MLP neurons of a small language model. Each row is named by its layer, matrix (down: output weights) and neuron, and shows model dimensions 32-95. Each number is 50 + 10 x the weight over its row's rms, rounded and kept within 0 to 99. A neuron's up and down rows have the sign that makes its largest values positive.
After each neuron's rows, "fires before" lists the tokens most often just after its 100 highest values on Wikipedia text that the model never trained on. A number after a token or word is its count.

L3.down739:63 47 50 52 35 47 52 46 55 52 61 50 50 70 47 34 95 47 43 61 30 45 39 40 48 49 33 43 40 46 56 47 81 55 39 51 59 48 39 52 56 51 51 53 54 47 43 45 37 42 58 56 44 40 50 65 46 52 36 47 62 32 45 59
fires before: "\n" 30, " The" 15, " In" 7

L7.down266:53 55 64 55 39 56 46 61 60 49 77 47 46 64 44 57 30 54 52 56 53 51 31 69 58 65 39 66 43 29 43 46 47 49 48 45 55 39 60 28 40 48 39 38 46 52 51 45 42 51 27 57 44 61 58 74 37 49 65 45 36 60 59 59
fires before: " \"" 80, " and" 4, " a" 4

L7.down760:43 46 44 49 67 50 56 46 60 47 44 41 50 46 61 36 54 61 52 51 52 57 55 48 52 44 32 44 56 65 34 55 66 50 58 47 48 62 50 64 62 43 51 37 48 71 44 60 58 51 55 60 50 48 37 35 52 42 49 69 50 42 37 42
fires before: " |" 28, " 2" 7, " 1" 6, " of" 6, " 4" 6, " 0" 4

L7.down25:39 65 70 66 53 30 52 56 50 42 41 48 61 65 38 46 00 42 51 52 54 51 38 60 57 57 72 55 32 51 45 57 87 29 40 30 54 68 65 59 60 41 39 42 74 64 47 48 54 56 45 54 43 54 61 41 60 52 33 40 45 48 56 55
fires before: " 2" 21, " 7" 12, " 6" 8, " 4" 7, " 5" 6, " 1" 6

L7.down339:70 54 60 58 47 52 36 50 43 53 41 51 50 60 53 53 00 51 57 43 50 63 36 49 28 44 43 42 53 35 64 50 52 66 49 41 52 58 51 47 56 40 43 47 53 56 54 48 55 55 49 61 49 53 67 47 42 53 62 55 53 65 47 53
fires before: "-" 50, "\n" 25, " 116" 4

L7.down541:57 36 46 44 59 58 49 50 47 46 50 58 61 54 37 51 68 50 45 52 51 50 57 34 61 54 58 46 41 35 33 43 38 41 54 56 58 49 46 50 32 49 41 57 84 66 22 55 55 39 48 67 55 53 56 41 52 34 64 51 55 43 64 51
fires before: "\n" 77

L7.down624:42 41 66 49 47 60 47 59 49 55 40 56 41 36 56 52 97 60 56 47 51 37 50 58 19 63 55 42 50 58 51 46 32 38 37 42 53 45 52 49 42 36 55 70 29 45 61 40 58 56 71 41 35 34 57 29 51 65 60 50 45 56 46 42
fires before: ")" 58, "===" 10, "," 9, ")\"" 5, " ===" 4

L7.down813:43 57 53 49 54 54 40 57 37 57 54 37 35 45 45 40 19 45 42 33 59 53 63 29 55 43 52 31 47 36 43 74 56 41 53 36 26 57 51 41 48 53 57 52 47 60 31 53 44 69 27 49 52 51 46 43 65 39 54 50 58 49 67 40
fires before: "-" 89, "\n" 10

L7.down219:74 54 56 46 39 35 50 42 39 47 43 51 25 55 53 58 78 61 49 49 48 42 42 50 45 68 61 61 52 70 60 47 39 66 52 54 57 58 59 61 41 43 47 51 64 45 51 59 53 68 59 61 48 65 63 58 53 55 47 67 34 49 57 47
fires before: " the" 36, " a" 14

L7.down619:61 49 56 44 60 44 40 43 47 38 68 42 25 45 43 37 70 53 45 54 56 41 58 66 47 54 54 62 36 61 50 32 50 41 59 45 49 62 60 69 35 52 55 52 56 67 54 52 45 50 55 35 44 44 60 44 47 40 46 46 58 54 38 45
fires before: " the" 34, " |" 22

L7.down646:53 46 47 45 46 48 41 33 60 54 59 52 54 44 60 53 43 50 56 32 61 42 68 57 39 50 47 48 68 34 47 46 60 50 57 32 66 46 42 57 54 44 60 49 45 57 52 64 69 58 56 49 63 45 41 54 53 56 74 53 30 60 43 56
fires before: " |" 84, " (0.0" 4

L7.down288:60 64 57 57 31 57 46 49 51 52 54 46 59 46 49 67 72 52 59 52 44 52 32 52 66 51 63 41 53 60 49 50 49 45 70 66 56 56 52 31 50 39 61 53 39 41 59 53 53 57 71 32 38 57 52 53 58 58 55 41 45 39 55 39
fires before: ";" 71, ":" 6

L7.down370:55 55 44 54 63 64 53 40 47 41 64 44 57 61 49 24 93 31 57 57 49 55 22 55 52 42 46 26 60 43 55 51 44 36 53 55 55 46 46 43 56 59 35 44 52 49 59 47 36 53 52 54 48 49 61 49 53 45 51 37 52 54 42 44
fires before: "\n" 35, " He" 21, " In" 5, " he" 5

L3.down241:56 75 61 46 50 51 60 32 64 58 30 72 49 33 48 51 64 47 48 51 49 45 27 45 52 46 65 51 48 48 52 53 27 63 58 72 54 35 58 55 45 59 67 45 59 48 47 43 44 51 39 59 47 60 57 37 48 59 54 59 48 47 41 63
fires before: " the" 34, "s" 17

L7.down259:51 51 52 44 57 57 55 44 53 42 33 50 40 57 48 42 64 45 60 42 49 60 51 46 42 52 38 44 54 72 52 39 38 30 53 60 48 42 46 55 57 44 70 31 40 36 35 64 40 54 32 55 52 56 63 45 43 76 56 55 42 50 43 52
fires before: "==" 27, " ==" 10, ")" 8, "E" 7, " and" 7, "W" 5

L3.down240:51 30 42 24 25 33 50 49 53 44 50 46 53 60 48 48 79 47 55 49 41 45 57 49 61 42 62 37 35 50 55 35 41 44 51 37 55 29 54 52 68 34 35 23 47 70 42 58 54 46 45 63 63 56 55 52 48 54 48 59 43 57 44 52
fires before: "\n" 49, "---|---|---|---|" 6

L3.down563:32 55 55 43 43 53 62 53 56 60 69 32 59 44 36 51 64 58 55 50 46 54 51 52 46 41 52 42 56 41 48 54 47 64 29 47 47 26 38 38 41 59 57 38 73 37 56 43 37 43 33 73 61 44 48 50 44 48 66 45 25 48 33 66
fires before: " |" 59

L3.down279:56 51 56 41 38 54 47 43 52 46 51 54 51 36 50 40 61 62 60 46 61 54 54 53 57 54 51 64 36 46 47 36 54 69 58 42 71 50 52 69 77 52 40 42 53 46 44 44 35 29 55 53 62 54 54 47 35 60 60 52 53 48 44 45
fires before: " the" 34, " a" 9, " by" 6, " an" 4, " in" 4

L3.down242:55 39 58 51 44 46 39 63 69 49 46 48 48 50 54 37 34 48 53 52 45 68 39 58 39 44 48 43 48 46 49 52 40 61 61 47 39 46 43 63 45 58 48 60 51 27 62 60 48 46 48 60 54 49 41 47 36 33 56 37 41 53 31 54
fires before: "\n" 46, "," 26, " |" 7

L4.down473:38 48 48 39 35 42 57 59 24 55 55 37 46 68 53 65 29 60 52 62 64 47 43 46 55 59 28 62 45 42 58 35 55 68 35 46 45 47 39 38 59 67 68 45 48 63 41 56 50 48 68 53 55 63 56 48 76 52 66 44 38 65 41 34
fires before: "\n" 36, "---|---|---|---|" 13, " to" 6, "-" 5

L7.down606:43 64 38 48 54 46 39 59 35 54 62 43 57 60 40 52 67 46 57 59 54 44 56 63 58 58 56 48 64 63 71 48 46 50 56 66 66 49 40 63 52 45 51 39 58 54 47 60 43 51 51 64 61 46 55 49 53 55 40 47 34 57 24 55
fires before: "," 62, " and" 14

L7.down155:62 60 47 52 55 52 52 42 48 67 69 48 64 56 41 47 50 35 49 45 56 51 50 52 40 42 50 37 47 62 29 63 44 51 54 53 51 52 55 64 53 53 53 53 62 65 48 59 43 53 47 48 65 47 47 63 50 55 57 41 41 46 49 51
fires before: " |" 22, ";" 9, "×" 7, ")" 7, ":" 7

L7.down686:51 56 48 37 48 35 33 60 54 48 59 44 37 36 55 45 55 56 49 59 40 44 55 60 26 48 50 41 44 46 47 52 56 42 62 37 62 52 32 51 61 52 58 59 62 36 65 32 54 42 47 55 63 61 55 54 56 58 36 35 61 54 66 41
fires before: " 3" 18, " 5" 17, " 36" 8, " 2" 6, " a" 6, " 27" 5

L4.down543:43 61 58 54 53 48 56 36 46 69 36 52 24 51 41 47 80 62 37 39 61 54 43 31 59 49 48 55 59 44 45 55 61 57 38 42 71 75 28 38 60 39 51 63 60 53 55 40 38 62 61 51 51 61 59 34 39 45 57 35 63 51 50 57
fires before: "\n" 75

L4.down438:43 44 40 59 36 60 57 56 47 65 49 56 54 37 63 54 33 37 58 40 30 55 51 60 29 49 44 57 44 36 43 48 68 60 60 70 69 41 33 31 60 55 38 27 50 50 51 54 50 60 32 51 49 50 56 55 45 51 45 51 33 51 51 69
fires before: " to" 42, " as" 24, "," 8

L7.down822:47 50 42 56 55 32 53 50 26 54 39 57 54 51 38 58 78 49 67 62 62 63 52 61 45 51 66 54 47 28 58 53 49 45 50 45 42 56 47 72 53 58 59 55 45 53 48 47 55 44 65 53 53 56 44 54 55 41 46 49 51 46 62 41
fires before: " |" 51

L4.down464:49 60 64 29 50 42 52 49 54 60 44 41 57 71 48 47 92 45 61 41 41 56 59 49 57 47 39 40 39 47 54 51 59 43 44 45 26 39 47 34 57 32 32 48 48 36 45 44 55 44 56 42 50 42 59 52 55 52 40 51 51 38 34 45
fires before: "\n" 86, " The" 4

L7.down277:59 58 52 43 45 45 47 37 62 37 53 49 36 43 73 51 54 52 47 57 34 40 40 72 58 46 51 49 43 57 55 42 28 43 44 61 61 62 64 89 60 67 42 50 59 37 30 52 41 52 37 59 38 43 49 61 44 49 63 58 58 47 51 61
fires before: " be" 43, " have" 9, " also" 4

L3.down153:50 36 52 51 56 51 31 30 35 44 51 65 53 44 47 46 65 43 67 45 54 53 58 48 58 43 40 53 44 47 42 74 26 55 61 50 45 33 59 30 57 55 39 62 27 46 61 73 65 34 60 53 58 39 61 42 43 57 55 38 44 50 49 49
fires before: "\n" 100

L3.down514:42 47 60 40 68 57 51 46 44 69 66 53 46 44 56 44 41 31 43 59 57 65 43 62 51 52 57 50 33 57 40 77 46 53 50 54 48 59 55 45 52 49 54 56 39 44 57 54 60 33 31 58 47 54 53 44 51 53 43 48 48 67 63 49
fires before: "\n" 80, " (" 4

L7.down26:44 37 32 45 46 48 43 53 38 56 61 63 65 52 51 47 90 36 56 48 60 64 56 39 61 54 63 35 45 57 46 60 25 59 62 60 55 35 60 40 60 61 52 61 64 29 43 52 47 33 42 50 61 40 50 44 57 38 58 50 55 68 24 58
fires before: "\n" 68

L7.down785:40 35 44 56 56 56 66 46 54 52 61 57 54 50 40 45 70 35 41 60 67 49 43 53 50 31 71 68 45 50 46 37 33 69 70 58 60 54 49 50 64 55 41 54 53 67 54 42 45 72 53 35 62 54 46 54 55 36 52 39 40 50 50 67
fires before: "\n" 94

L3.down649:59 36 58 57 49 60 44 39 45 50 58 59 52 42 44 43 47 39 75 63 45 52 58 60 48 30 34 67 35 55 40 71 53 43 52 74 57 44 43 43 58 62 52 63 63 39 48 55 43 48 45 53 42 39 67 57 52 62 53 43 42 60 56 61
fires before: " not" 24, " be" 24, " have" 4

L4.down210:44 54 53 57 45 43 35 48 47 40 57 48 60 46 46 59 85 42 41 51 49 59 52 46 31 49 53 40 40 72 58 66 43 49 37 36 52 51 71 68 51 39 43 51 63 42 49 42 71 46 50 48 50 35 56 46 58 39 37 42 52 53 61 58
fires before: "\n" 60

L7.down516:47 37 55 64 54 43 54 47 43 64 42 52 62 40 43 52 43 50 45 45 38 50 42 31 51 41 45 46 41 58 47 56 52 35 63 35 36 66 64 69 45 52 31 59 46 58 49 46 47 54 61 57 51 47 49 60 39 50 51 54 56 57 48 45
fires before: "\n" 87, "-" 9

L4.down325:54 57 50 54 57 50 44 61 57 44 56 41 57 35 53 37 62 36 62 53 48 47 43 39 50 66 54 55 50 51 61 54 20 52 59 56 60 46 55 51 39 49 34 55 60 46 55 64 64 51 39 69 36 65 42 77 38 55 41 49 51 53 49 51
fires before: " as" 28, " of" 17, ";" 6, " CB" 5